Part of a small language model's weights.
Architecture: RMSNorm before each block, rotary positions, untied embeddings, normalized queries and keys.
MLP neurons of a small language model. Each row is named by its layer, matrix (gate and up: input weights; down: output weights) and neuron, and shows model dimensions 448-575. Each number is 50 + 15 x the weight over its row's rms, rounded and kept within 0 to 99. A neuron's up and down rows have the sign that makes its largest values positive.
After each neuron's rows, "fires before" lists the tokens most often just after its 100 highest values on Wikipedia text that the model never trained on. A number after a token or word is its count.

L7.gate288:59 64 55 42 18 67 35 63 31 61 41 38 38 58 56 69 41 44 43 39 71 49 57 45 68 47 41 52 32 41 68 85 33 39 39 86 44 39 43 52 46 36 53 69 53 44 47 36 48 26 44 35 56 49 48 75 64 64 31 52 94 51 35 58 49 60 64 02 31 71 68 52 78 60 29 74 65 47 43 42 67 66 42 51 25 55 35 38 29 42 23 53 86 37 52 36 54 54 53 68 63 32 22 46 49 56 48 28 21 34 66 58 57 64 57 52 59 73 46 57 64 64 41 34 48 45 40 64
L7.up288:26 63 46 58 56 56 58 42 27 58 48 58 21 34 47 44 44 78 41 44 62 38 29 79 50 54 35 44 51 61 66 33 26 65 26 31 30 61 38 49 61 72 39 50 57 58 48 48 46 58 49 55 43 46 53 48 29 40 79 46 78 55 61 63 48 50 50 50 68 33 72 50 53 31 21 55 26 30 50 60 36 55 52 68 85 49 39 62 32 76 30 84 42 76 30 63 25 32 48 67 58 40 75 63 94 57 52 37 43 55 44 62 47 19 58 34 53 36 55 62 66 46 23 19 30 30 52 41
L7.down288:61 82 61 27 50 42 48 59 55 49 33 45 50 43 23 23 15 43 30 27 28 41 33 29 28 66 24 26 72 54 38 58 62 39 38 57 37 40 51 41 28 62 57 49 79 56 22 58 58 52 23 41 47 65 70 47 50 39 61 67 46 47 57 33 45 48 69 46 74 63 51 34 68 47 33 55 70 62 34 50 56 31 61 61 76 55 44 60 76 55 49 38 15 56 40 73 34 57 53 39 73 55 39 39 49 58 56 50 75 49 47 43 75 39 38 51 65 56 49 55 38 62 53 59 59 55 34 57
fires before: " " 27, "0" 9, "1" 7, "20" 5, "3" 5

L7.gate786:53 72 51 40 42 77 83 47 06 49 39 49 58 44 50 71 56 40 24 58 37 59 76 52 43 59 66 60 48 68 61 39 44 12 52 48 00 65 65 52 50 69 41 55 70 59 40 55 62 68 41 59 40 63 55 74 38 26 43 55 69 68 48 55 43 22 56 60 67 45 77 49 38 53 32 48 31 35 76 66 27 55 37 44 22 53 79 51 54 66 77 63 63 65 41 65 57 48 37 61 37 55 13 57 35 59 79 68 55 29 55 47 43 36 63 45 46 45 34 59 46 47 71 11 39 48 69 17
L7.up786:53 68 25 37 48 61 52 47 31 64 20 53 71 33 34 75 38 21 26 33 37 36 73 50 14 61 48 54 27 41 48 41 62 23 59 78 35 80 59 37 18 89 45 35 37 72 50 52 47 65 42 52 53 86 41 45 13 47 26 40 48 79 66 46 31 44 20 58 42 59 31 78 56 52 29 26 39 62 31 39 38 49 54 58 43 43 74 60 52 67 33 30 76 67 65 66 64 35 27 38 69 47 28 74 49 74 36 48 47 41 58 38 57 53 65 39 61 44 41 33 31 73 74 47 55 20 56 58
L7.down786:53 73 55 57 34 62 70 60 30 36 88 51 39 52 42 74 58 66 49 61 56 50 66 37 48 52 44 68 43 59 59 41 42 50 40 47 36 58 83 63 41 43 59 41 39 70 41 54 39 39 21 53 54 65 44 32 48 38 29 43 61 59 74 54 43 60 40 53 74 65 33 36 53 72 55 51 73 37 81 51 73 51 52 38 53 60 82 53 47 50 59 71 63 61 32 47 51 59 30 64 70 34 52 59 43 23 30 32 43 64 57 51 80 29 16 42 41 48 37 51 46 30 58 54 49 75 24 59
fires before: " to" 47, "|---|---|\n" 5, "|---|---|---|---|\n" 4

L6.gate1598:17 37 29 49 58 40 87 40 24 52 43 40 47 47 43 56 28 42 49 74 09 39 62 53 48 44 98 51 47 42 61 39 59 20 64 41 64 41 32 57 72 55 40 21 41 60 38 43 33 21 46 37 65 38 41 29 45 71 63 45 41 54 63 56 23 25 65 76 28 53 52 72 48 58 29 51 70 44 61 45 62 38 25 29 41 51 58 50 62 58 26 51 73 14 29 50 41 45 28 27 54 52 60 46 49 38 63 44 61 34 60 29 44 55 29 49 51 37 28 33 69 64 47 46 74 49 51 25
L6.up1598:43 48 38 63 49 41 50 56 57 45 45 60 59 29 64 51 58 62 61 39 27 56 64 56 43 64 62 49 36 72 24 26 55 42 19 28 63 51 62 57 75 34 56 38 53 36 32 63 27 53 45 48 56 54 42 40 62 30 51 50 35 14 61 28 49 46 45 54 76 43 34 45 76 65 17 68 46 26 15 70 47 48 71 72 42 68 64 52 29 33 64 43 49 46 49 14 37 54 77 47 38 71 80 30 58 35 51 52 49 42 36 31 38 50 23 54 25 37 59 59 42 63 46 42 57 26 36 13
L6.down1598:51 66 45 52 89 70 66 62 99 67 76 44 43 52 39 36 46 58 42 36 49 60 49 44 51 74 43 50 41 29 53 12 85 26 66 33 38 62 58 48 57 24 47 19 22 36 66 59 44 51 72 50 39 49 74 46 39 66 63 53 46 44 78 43 56 56 40 64 71 54 64 33 31 44 75 57 55 44 24 54 37 75 45 56 66 69 41 61 34 46 42 35 61 49 26 34 50 80 74 45 69 70 37 60 62 54 52 71 57 55 52 23 53 43 66 45 42 61 64 85 54 48 58 65 50 55 56 29
fires before: " |" 25, "–" 7, "199" 6, "00" 5, "201" 5, "202" 4

L6.gate858:84 62 50 59 52 41 54 56 51 41 54 47 62 28 43 40 55 35 55 70 39 47 69 55 49 46 42 55 47 52 34 45 43 57 61 41 53 74 31 27 58 44 45 17 06 79 35 42 36 63 33 61 35 63 43 43 28 53 43 24 29 51 44 42 49 48 36 60 68 52 61 26 25 45 55 70 46 51 79 44 63 38 36 39 43 50 56 62 58 69 44 47 26 39 69 44 57 33 38 47 58 54 49 63 42 29 29 33 34 50 51 61 64 47 24 71 46 48 41 50 20 43 44 44 40 43 42 61
L6.up858:46 54 38 41 37 32 41 31 37 78 67 29 80 73 34 53 28 71 38 37 51 48 49 58 32 76 68 52 56 22 83 52 31 53 34 32 57 71 38 43 36 57 20 41 38 39 41 45 61 44 76 55 34 32 33 61 62 61 51 53 67 55 64 58 48 40 37 40 37 56 50 57 42 57 61 73 59 44 50 35 20 49 56 70 53 52 45 68 46 22 50 38 41 47 31 33 52 20 37 42 31 49 42 35 41 44 23 35 68 66 36 52 40 83 39 43 47 70 37 53 34 83 38 38 52 13 65 29
L6.down858:74 66 42 36 20 59 68 33 60 40 48 56 41 79 60 67 37 55 33 27 50 52 58 67 61 71 79 20 65 58 61 71 33 57 39 38 62 36 51 47 56 42 28 55 63 27 42 38 63 52 67 49 48 46 66 69 59 43 64 71 42 41 72 78 53 81 51 39 31 43 60 30 49 23 41 42 92 46 53 63 53 65 40 83 39 53 60 52 57 45 37 57 38 48 56 41 72 36 44 32 25 57 48 57 67 65 58 45 60 54 88 37 46 25 43 41 47 54 40 50 56 40 43 58 54 62 40 39
fires before: " be" 39, " " 12, " have" 10, " also" 4

L6.gate153:43 79 52 50 60 34 64 75 30 62 30 64 48 29 28 45 47 38 44 43 69 56 52 63 23 54 68 48 49 12 50 55 40 91 51 60 45 22 40 19 69 37 66 41 40 57 28 54 80 28 50 57 57 36 59 59 41 32 42 50 17 29 42 43 57 51 42 51 60 48 19 75 45 65 52 59 45 38 69 35 55 64 56 73 44 00 62 59 39 51 52 58 34 52 89 50 69 36 57 46 57 36 39 64 67 49 53 36 60 32 63 61 73 38 39 46 11 67 27 37 35 47 56 74 77 46 57 39
L6.up153:71 45 38 45 57 53 49 71 51 40 27 40 32 53 59 82 28 75 99 58 49 43 40 55 58 63 34 39 33 42 40 46 71 53 69 50 39 56 35 05 50 43 56 64 52 30 22 48 44 72 34 55 47 37 65 45 66 66 37 68 53 37 76 62 71 15 58 30 52 70 39 46 56 58 49 31 44 55 45 66 46 61 48 84 48 53 48 22 91 17 44 33 31 26 82 70 61 56 59 57 42 44 61 63 25 48 60 25 66 45 56 45 42 43 52 38 46 53 27 63 28 41 73 90 43 50 51 74
L6.down153:76 43 41 37 71 44 44 64 61 51 50 53 23 49 59 67 41 65 67 97 54 56 34 60 46 51 56 59 32 34 59 51 72 41 28 42 34 38 40 19 54 55 33 56 72 42 71 41 36 31 40 42 59 24 56 31 40 49 39 30 49 48 49 50 73 54 49 27 52 48 69 71 51 56 84 42 48 53 45 67 63 68 64 68 42 47 31 53 43 64 43 46 50 53 64 37 51 28 49 55 32 35 30 63 26 26 60 56 15 29 62 36 66 86 53 41 59 40 52 62 27 67 62 17 49 24 19 52
fires before: " " 54, " |" 11, " —" 8, " |\n" 5, " J" 5

L6.gate196:56 45 55 65 52 85 44 56 45 77 50 55 63 58 59 25 19 21 59 48 52 44 30 48 40 33 36 40 44 49 57 42 41 56 46 68 55 41 44 23 79 49 56 60 44 52 33 67 52 52 39 76 42 58 65 55 57 12 42 57 58 29 65 44 40 39 57 66 50 28 54 37 57 44 57 56 50 48 33 44 47 60 41 52 66 49 53 44 62 45 54 38 47 41 63 51 45 30 51 51 55 46 29 51 81 68 61 40 45 19 29 53 46 31 52 60 56 43 60 61 77 36 34 47 52 28 57 55
L6.up196:49 59 47 11 66 59 47 58 40 27 42 48 49 65 57 44 38 53 60 24 60 67 63 59 64 39 64 16 50 42 66 29 40 48 50 36 58 74 49 44 56 50 78 46 48 31 69 68 35 48 32 41 33 39 50 71 52 79 56 48 51 72 70 45 69 48 47 41 41 57 36 39 55 42 57 68 32 40 59 67 44 54 54 49 43 59 42 56 41 56 39 56 44 38 54 44 36 63 66 50 58 34 70 33 45 32 20 41 44 65 54 47 62 60 59 78 32 45 50 30 46 50 50 25 37 37 83 99
L6.down196:57 30 71 41 75 30 45 49 56 46 67 41 54 50 33 64 28 51 48 31 29 78 38 39 53 37 35 45 58 37 45 44 54 46 92 55 73 36 68 54 52 72 72 56 37 34 45 52 49 38 28 30 34 72 39 62 54 53 57 34 52 23 65 53 65 42 51 57 54 32 49 55 67 33 40 77 62 41 84 50 39 69 19 59 56 41 50 50 45 50 16 38 25 99 39 31 33 29 60 40 34 58 44 32 58 64 58 41 44 53 67 46 60 41 47 70 64 46 69 51 56 39 45 58 21 46 66 63
fires before: " " 38, " |" 23, "z" 6, "3" 5

L6.gate846:59 31 20 36 77 53 36 62 48 25 71 61 49 65 61 39 52 55 59 63 66 54 40 55 75 54 69 24 68 27 43 04 49 28 58 69 35 41 37 45 42 58 20 37 16 35 38 48 52 58 69 17 15 45 51 27 31 36 53 39 46 32 79 35 64 34 31 75 55 62 53 57 55 72 65 75 65 56 36 72 35 51 58 56 73 71 55 55 52 70 52 32 21 52 47 43 77 31 54 77 43 43 51 53 35 35 39 28 50 24 35 73 46 32 34 34 67 30 45 49 51 59 48 59 68 59 50 34
L6.up846:41 21 11 11 53 81 50 62 18 31 56 55 60 23 56 60 16 34 54 46 63 45 45 33 57 37 62 19 52 65 58 23 56 33 64 66 27 55 39 47 19 65 44 39 62 56 37 38 71 66 71 35 37 70 37 76 47 38 41 55 42 36 45 18 25 62 45 42 80 33 50 45 65 51 49 35 48 70 35 37 60 37 33 50 59 54 37 52 45 60 49 63 58 63 38 58 75 81 40 53 59 61 43 77 36 43 49 20 74 40 41 45 42 37 47 55 89 50 28 55 71 55 08 25 59 38 70 33
L6.down846:25 18 05 47 36 49 50 42 56 58 77 33 66 43 87 33 65 66 53 09 49 47 72 66 87 53 53 32 49 46 59 46 41 60 48 68 70 47 38 58 49 57 41 62 48 33 56 38 51 54 32 55 34 73 72 58 40 61 68 23 72 34 48 51 51 48 40 45 55 55 59 58 71 57 42 63 55 53 44 60 61 45 26 44 37 63 64 55 80 58 70 33 43 45 47 38 78 91 54 41 44 67 52 43 49 59 33 35 21 47 50 94 42 48 69 41 65 62 79 20 22 70 50 42 30 64 55 79
fires before: " as" 61, " by" 7, " in" 6, " to" 4

L6.gate188:50 53 50 47 58 53 56 62 58 38 71 43 54 81 40 54 55 35 49 47 26 46 43 63 34 47 42 50 39 64 56 50 51 23 63 43 58 25 35 38 40 47 64 63 56 83 47 38 54 48 50 57 53 57 47 63 46 40 40 70 55 57 42 71 61 44 52 61 42 71 38 53 61 91 41 44 41 60 40 38 61 27 29 48 35 57 40 39 61 57 78 79 42 61 46 36 48 61 62 23 30 50 57 58 29 21 58 56 47 70 63 63 45 53 76 46 61 68 35 22 40 51 64 49 45 61 48 25
L6.up188:54 49 41 48 43 44 49 54 67 44 45 34 56 51 67 54 72 67 47 73 31 34 53 34 44 71 64 69 30 46 47 51 52 51 64 30 72 66 32 53 60 18 76 75 45 80 56 34 59 71 42 46 44 87 42 52 52 55 72 34 54 42 34 32 66 53 58 35 36 57 50 86 56 67 28 58 34 48 41 57 65 52 63 59 49 53 50 45 33 22 37 49 68 60 12 33 35 65 46 24 52 75 51 58 44 38 35 39 61 67 59 65 66 54 51 55 58 52 56 35 52 43 55 58 55 42 56 52
L6.down188:37 78 43 55 80 43 36 51 60 81 47 50 69 16 52 44 49 45 46 22 27 02 61 58 17 60 90 46 47 27 41 66 60 57 48 69 76 36 68 51 43 56 76 66 31 89 42 44 59 45 41 31 47 40 60 73 55 58 64 53 62 67 56 53 61 71 34 57 52 42 63 37 67 58 31 58 60 07 38 48 35 62 33 63 60 55 31 30 71 48 32 53 57 46 38 38 55 43 49 18 59 59 74 39 34 42 33 33 24 35 60 50 61 43 92 52 49 54 53 46 45 57 57 34 42 58 36 46
fires before: "|" 44, "|---|---|---|---|\n" 12, "|---|---|\n" 5, "|---|---|---|---|---|\n" 5

L6.gate122:42 17 64 51 55 39 38 36 41 56 46 47 81 29 55 50 40 57 66 63 35 73 57 48 47 35 43 55 94 41 46 28 68 31 24 27 30 59 60 18 42 32 45 25 61 54 47 40 53 47 50 59 64 65 37 46 51 30 51 42 43 36 58 65 57 47 39 40 57 45 72 38 37 32 58 56 27 38 66 58 59 42 61 48 37 55 50 66 27 17 59 32 82 66 43 62 29 36 56 40 53 43 48 34 38 53 47 62 46 50 65 48 52 61 59 54 52 40 53 34 36 59 52 31 77 47 23 46
L6.up122:58 07 63 34 64 29 79 52 49 64 41 63 49 29 44 09 57 63 61 44 22 55 44 45 41 33 55 36 50 40 71 24 50 36 71 23 26 24 61 56 66 45 53 28 48 67 49 34 42 40 38 61 77 58 58 58 68 33 45 46 29 55 46 59 53 51 33 46 42 34 50 42 38 44 35 39 40 52 47 60 36 57 12 46 74 63 50 77 48 42 44 52 91 31 61 61 54 47 52 40 47 70 42 40 58 39 41 55 41 56 54 70 46 56 35 86 31 47 34 31 35 64 12 40 42 36 32 49
L6.down122:37 52 58 46 78 57 66 39 55 43 36 74 64 36 59 36 66 55 51 51 31 21 57 55 47 66 41 55 51 71 37 49 54 63 44 42 59 58 36 54 25 57 57 51 67 31 30 59 46 54 37 30 49 43 26 66 84 42 32 61 45 52 49 50 46 52 37 42 29 32 62 36 23 13 47 38 24 66 54 39 41 57 35 47 66 44 96 78 74 58 74 34 70 59 60 53 53 48 51 55 35 74 80 51 60 27 38 65 44 46 71 52 52 57 36 65 27 39 41 61 63 61 54 49 64 64 33 56
fires before: " " 43, " by" 7, " March" 5, " on" 5, " at" 4

L7.gate418:84 42 49 26 46 61 53 22 55 55 42 57 47 60 61 34 70 64 31 72 48 53 46 73 53 26 35 49 43 44 47 46 46 87 55 53 61 48 66 58 22 50 34 55 57 37 48 51 47 00 56 48 49 75 24 61 82 51 78 68 31 49 55 34 53 24 51 60 48 18 54 44 52 40 61 47 58 37 54 51 49 36 59 45 45 25 84 60 51 40 39 53 79 57 34 26 74 55 49 42 66 60 34 50 38 53 44 23 62 66 32 50 57 66 45 41 45 60 39 55 60 43 37 42 60 56 55 40
L7.up418:66 32 42 56 52 58 35 20 43 53 45 50 41 37 51 46 67 41 39 59 29 51 32 62 46 54 46 50 62 70 63 43 66 54 61 39 91 64 35 46 39 64 39 58 54 50 78 37 43 54 38 60 85 72 30 81 12 75 53 83 43 16 58 24 40 29 56 48 50 64 27 41 63 47 34 42 62 46 28 37 54 47 34 28 60 85 65 37 73 25 44 33 39 68 81 40 44 12 52 46 42 46 60 53 60 60 64 55 42 45 63 65 49 71 23 65 43 80 71 36 44 25 65 48 32 68 58 56
L7.down418:56 59 58 43 42 54 44 39 44 32 30 47 58 51 69 37 46 43 37 58 33 47 33 29 42 51 53 54 41 83 76 46 49 73 22 52 53 47 39 48 46 58 59 70 27 76 66 25 48 56 52 39 68 67 39 46 47 54 47 34 39 46 41 38 55 50 27 34 54 26 50 62 41 48 53 26 28 53 31 57 63 48 60 65 54 45 60 58 46 55 57 39 50 33 43 31 72 50 52 43 69 48 71 37 32 56 59 60 62 46 52 42 68 35 78 20 46 53 37 59 34 61 41 18 68 70 76 45
fires before: " |" 18, " |\n" 10, "1" 9, ")" 5, "%" 4, " E" 4

L7.gate872:37 68 62 58 60 68 40 63 55 75 62 47 40 55 63 77 66 36 49 51 52 57 71 26 71 55 64 61 35 43 30 48 41 47 42 41 49 47 53 61 04 31 37 39 47 48 66 57 39 59 70 69 55 48 61 38 44 34 47 36 28 68 49 64 76 58 47 69 52 83 47 46 73 24 48 39 69 38 31 58 36 47 43 50 62 67 53 73 49 19 61 54 29 24 59 53 47 64 44 33 51 84 43 24 55 56 71 43 36 53 73 85 51 55 50 42 57 58 65 38 42 66 45 54 54 34 50 28
L7.up872:67 63 52 55 38 40 39 50 56 33 42 74 22 38 36 33 42 39 41 62 72 34 65 53 50 36 65 55 39 41 52 37 55 59 26 62 68 34 51 42 56 39 69 50 60 75 58 47 54 44 20 49 66 53 70 29 52 55 42 80 27 45 63 45 43 69 33 64 28 71 46 42 61 52 42 53 54 39 46 54 36 53 51 37 59 46 41 67 57 37 36 41 36 71 32 50 63 62 47 33 47 46 85 38 65 52 68 32 55 47 42 60 31 53 45 51 84 54 42 81 61 27 58 34 32 64 49 27
L7.down872:35 63 37 57 49 54 61 50 47 56 46 80 46 36 38 44 74 72 56 68 29 59 58 56 33 68 68 58 39 54 74 65 59 26 56 83 56 44 55 13 17 59 33 52 38 75 19 22 67 45 09 44 49 71 43 60 28 74 39 44 35 67 23 41 66 36 51 66 48 63 31 48 40 62 17 59 55 28 48 48 41 45 32 50 44 83 55 56 70 52 36 67 38 33 48 35 49 64 39 69 58 53 78 47 44 34 10 51 74 51 36 46 32 36 89 52 35 43 48 48 42 45 74 64 39 08 68 20
fires before: "|" 56, " |" 6

L6.gate832:48 45 39 44 49 38 35 44 48 69 60 37 39 33 29 35 25 56 51 38 39 49 48 78 41 49 22 59 37 58 49 25 36 48 64 48 44 55 51 66 58 52 50 50 78 57 85 62 53 71 25 66 61 51 30 73 62 62 52 47 63 51 41 59 50 53 49 37 34 32 45 76 18 35 33 63 57 32 30 54 24 64 51 42 65 23 46 37 66 70 68 35 41 51 48 49 59 59 47 72 44 37 30 49 58 71 49 56 50 35 56 53 47 68 52 53 62 61 46 44 48 42 56 56 57 48 42 49
L6.up832:56 76 31 38 49 34 32 49 40 51 32 43 71 48 47 54 36 50 48 54 27 46 49 65 28 34 52 60 01 67 35 37 69 38 51 56 44 60 43 76 44 44 41 56 77 56 79 55 34 38 45 52 64 59 48 79 65 60 55 44 54 59 57 56 49 45 40 34 39 58 37 52 35 22 28 43 54 46 37 41 46 57 54 07 60 64 18 57 52 64 60 46 66 47 58 46 44 56 23 59 22 49 34 59 55 81 63 33 29 62 58 74 51 32 58 47 54 21 48 36 30 59 48 53 69 52 47 52
L6.down832:12 51 18 45 42 47 60 25 25 46 65 21 55 52 34 38 77 57 52 44 34 59 53 49 49 75 45 43 44 15 60 47 44 61 99 47 55 30 59 64 36 58 62 42 65 44 19 62 37 78 35 65 34 48 39 62 43 52 45 34 50 44 41 75 61 54 46 35 34 29 39 41 55 13 65 46 51 62 50 42 42 64 48 38 64 49 50 67 68 65 64 59 57 35 55 46 46 67 50 52 46 27 35 71 35 42 40 55 48 40 59 44 32 61 37 29 38 34 39 00 51 69 37 55 54 74 14 73
fires before: " by" 27, " in" 20, " to" 7, " on" 6

L7.gate1599:63 72 51 49 34 58 56 39 43 76 49 21 52 27 45 66 55 53 54 46 41 49 37 49 40 72 47 38 74 51 57 37 61 48 51 41 47 37 39 39 53 27 51 34 61 54 40 28 26 58 56 47 68 56 43 56 55 30 92 68 42 39 65 38 73 10 50 62 59 29 55 61 30 59 52 59 54 40 50 58 34 47 76 62 65 54 67 46 33 46 45 27 63 73 45 32 60 72 31 48 53 39 48 29 10 61 21 24 60 58 12 52 42 60 38 66 46 34 59 57 36 33 77 48 58 60 57 47
L7.up1599:35 51 36 52 65 32 36 30 61 62 39 49 48 53 57 63 50 73 47 28 49 53 59 20 41 50 59 39 57 51 33 57 43 45 52 26 62 39 42 35 61 16 54 60 65 77 43 49 46 60 42 39 45 49 37 71 40 52 87 75 44 33 68 52 56 76 86 30 61 63 72 54 41 41 51 62 41 32 62 46 52 33 59 40 88 57 48 30 62 72 44 58 42 73 58 28 22 31 68 51 42 68 35 59 70 61 58 51 62 38 52 80 43 50 72 52 67 30 44 43 72 38 36 27 53 43 47 40
L7.down1599:60 34 21 48 59 77 47 34 62 40 70 69 56 21 64 71 65 60 88 82 65 41 46 56 74 76 62 36 52 37 67 22 67 48 08 50 19 50 39 52 50 44 59 89 75 79 40 48 31 59 39 70 34 56 57 46 92 70 65 66 55 40 30 43 45 52 71 29 26 26 65 62 48 45 68 56 30 65 65 70 45 39 68 54 35 56 42 68 42 99 42 68 28 68 18 65 60 55 46 28 35 48 68 63 51 62 50 35 68 34 69 66 50 55 73 59 18 24 50 46 03 67 40 41 44 47 35 65
fires before: " |" 27, ":" 18, "Y" 4, "," 4, " |\n" 4

L6.gate622:35 60 28 62 50 64 43 60 52 63 62 33 41 46 61 70 24 45 47 22 35 91 42 63 24 42 66 43 25 52 47 70 40 38 85 36 23 41 18 80 38 61 61 53 66 77 51 49 58 39 78 47 62 38 22 58 44 58 19 80 42 62 57 68 66 49 44 42 44 44 57 43 39 68 39 63 70 53 64 47 48 38 14 34 76 53 60 42 65 75 61 44 75 69 55 60 46 53 70 53 50 67 50 37 45 48 55 61 45 41 32 47 67 28 53 37 31 51 76 84 66 35 16 84 31 55 29 49
L6.up622:47 27 70 36 65 41 22 62 37 51 69 62 40 74 40 74 67 39 35 57 64 59 30 42 40 55 46 23 69 56 35 58 56 60 37 39 37 63 59 63 51 63 40 56 40 55 54 10 42 64 61 52 59 34 42 56 43 56 74 47 53 53 33 53 45 48 43 79 56 48 21 48 65 63 64 61 44 46 67 18 44 39 69 55 65 51 27 48 35 21 36 47 62 56 17 37 53 50 33 77 46 67 47 46 40 55 42 70 47 60 45 36 57 56 19 56 37 33 62 49 48 13 53 54 34 30 40 66
L6.down622:50 58 59 44 67 62 53 45 43 55 25 52 66 65 38 66 44 32 68 43 35 31 46 66 88 36 40 46 70 66 62 45 73 45 59 52 41 55 75 35 50 32 50 26 40 42 48 33 49 58 44 72 43 71 55 57 63 63 41 56 51 69 44 68 37 52 35 80 48 48 44 67 58 55 41 38 53 57 65 67 58 62 74 51 42 52 33 43 42 37 34 33 54 75 78 33 70 56 47 78 41 58 38 42 30 69 50 51 56 55 63 58 60 61 47 45 72 20 52 71 37 30 44 41 48 59 47 46
fires before: "0" 34, "2" 13, "3" 12, "1" 10, "9" 8, "8" 4

L7.gate1586:37 46 63 43 61 21 77 68 46 44 79 40 46 48 21 48 58 32 54 66 46 31 73 48 50 44 24 61 65 33 37 43 43 42 54 53 78 43 70 55 54 54 55 59 31 76 51 65 65 27 55 80 71 57 56 61 19 43 44 77 56 48 48 58 53 59 50 56 58 30 52 21 30 79 48 53 51 59 50 81 71 55 44 62 40 63 36 38 52 50 40 49 76 32 27 78 66 54 37 51 44 45 46 39 59 39 69 34 50 60 42 60 33 62 45 63 50 61 59 35 65 61 50 50 40 35 45 57
L7.up1586:55 39 53 41 99 65 60 76 36 61 72 55 36 09 37 37 26 64 58 38 62 59 52 78 39 36 53 75 54 78 41 65 51 50 31 40 61 67 55 40 49 45 37 51 72 51 58 99 34 41 56 57 62 81 57 39 61 53 72 42 61 49 46 52 56 57 44 45 75 29 23 52 47 56 42 55 20 53 55 32 40 43 52 47 93 51 43 21 47 47 59 39 42 58 49 37 42 48 44 35 61 36 67 63 49 42 46 30 47 18 44 47 21 25 62 48 65 33 60 27 52 40 31 27 44 34 34 50
L7.down1586:72 57 58 69 55 84 56 69 52 31 59 35 42 49 41 45 27 49 40 60 58 47 49 44 58 50 51 47 12 79 57 48 58 51 62 22 27 31 73 41 47 70 38 27 30 95 45 52 59 62 34 63 55 57 71 27 51 57 24 51 50 56 39 57 28 39 54 62 72 71 58 41 57 58 53 44 24 27 73 52 32 36 74 52 87 42 34 33 35 63 50 40 76 46 32 39 57 31 55 46 35 66 53 67 55 33 33 18 61 56 38 55 75 73 46 59 62 59 41 20 47 40 33 55 33 35 38 27
fires before: "000" 38, "6" 8, "9" 6, "4" 4

L7.gate1121:56 65 45 52 43 52 45 57 48 52 61 31 72 65 71 20 53 58 58 65 47 47 34 60 56 59 72 33 45 46 38 47 44 55 93 39 50 37 45 28 44 68 35 57 51 49 53 57 57 45 36 25 51 66 71 33 56 76 58 49 52 40 52 69 23 44 45 59 24 60 75 54 38 61 43 43 37 44 39 47 59 27 42 65 30 41 56 62 50 32 54 33 69 55 67 49 39 30 30 23 35 57 40 83 53 70 69 46 72 44 72 49 68 36 58 47 59 79 49 61 56 59 41 36 21 33 33 34
L7.up1121:54 41 37 82 59 63 50 40 34 40 46 19 50 33 60 54 43 54 53 55 34 53 29 26 71 32 43 33 20 99 59 53 85 55 54 39 74 51 15 62 45 46 37 54 64 38 43 71 46 99 38 68 74 60 50 45 42 38 54 53 42 54 49 19 55 16 60 50 36 46 60 39 51 32 42 70 25 73 34 52 61 50 78 74 58 58 65 79 55 50 31 36 43 47 28 52 54 66 69 58 30 27 54 70 37 44 41 64 60 43 60 57 49 61 54 54 69 46 57 48 46 57 36 59 49 60 47 32
L7.down1121:60 66 54 58 48 70 43 47 33 47 13 21 26 39 77 47 47 50 46 77 60 66 56 58 50 75 34 53 19 65 56 32 80 39 34 45 40 61 44 54 55 50 55 53 61 89 72 40 61 46 52 48 33 49 20 37 54 66 65 55 38 54 58 41 44 64 73 70 32 58 69 76 46 41 66 57 34 37 47 31 48 52 42 58 60 47 60 29 51 41 45 68 47 63 51 37 67 48 49 52 51 54 57 68 53 44 38 66 79 84 66 64 31 29 63 60 60 28 70 60 58 48 51 35 33 45 61 76
fires before: "7" 11, "4" 11, "0" 8, "5" 8, "9" 7, "s" 5

L6.gate1920:36 63 50 52 59 34 47 52 71 67 32 28 48 87 69 56 69 58 27 25 95 33 55 61 52 49 50 69 22 58 60 40 62 65 53 82 54 32 51 59 33 38 59 76 29 58 41 77 35 56 17 43 51 62 51 58 48 70 47 56 49 32 49 40 57 39 55 48 71 50 32 30 59 51 46 43 36 53 72 71 18 57 50 47 84 54 52 38 38 62 68 53 35 57 72 55 35 62 39 57 45 60 40 32 58 52 36 34 48 42 49 38 59 51 46 28 41 78 53 38 27 26 64 76 51 53 57 56
L6.up1920:34 56 73 47 46 39 53 55 46 76 33 60 35 40 40 46 45 43 39 49 43 70 40 52 48 44 59 47 49 37 40 85 32 52 50 35 31 47 60 23 53 27 51 73 28 51 09 41 52 46 53 54 74 38 63 54 46 24 68 63 24 63 45 01 62 30 46 61 71 43 36 68 53 38 36 40 63 58 67 39 36 48 86 46 39 55 69 17 46 25 57 40 38 58 54 44 67 49 39 52 52 35 62 37 72 24 40 37 61 33 52 54 23 60 37 62 49 64 35 61 68 46 44 51 64 26 42 34
L6.down1920:43 78 27 48 76 54 79 56 40 35 31 62 59 63 55 39 54 43 34 34 49 44 44 69 34 59 53 63 63 61 49 79 55 36 50 54 62 48 35 34 50 05 44 34 47 51 38 20 51 35 64 63 55 43 31 55 56 65 38 39 58 42 22 19 80 52 18 46 48 49 24 35 70 51 61 50 92 37 78 35 46 58 44 73 47 62 58 37 36 64 67 65 37 50 41 39 62 84 38 15 47 73 22 25 40 36 45 65 56 16 68 42 55 65 58 60 50 78 59 66 46 62 69 36 62 73 19 75
fires before: " " 53, " N" 5, " J" 5, " —" 5, " Report" 4, " –" 4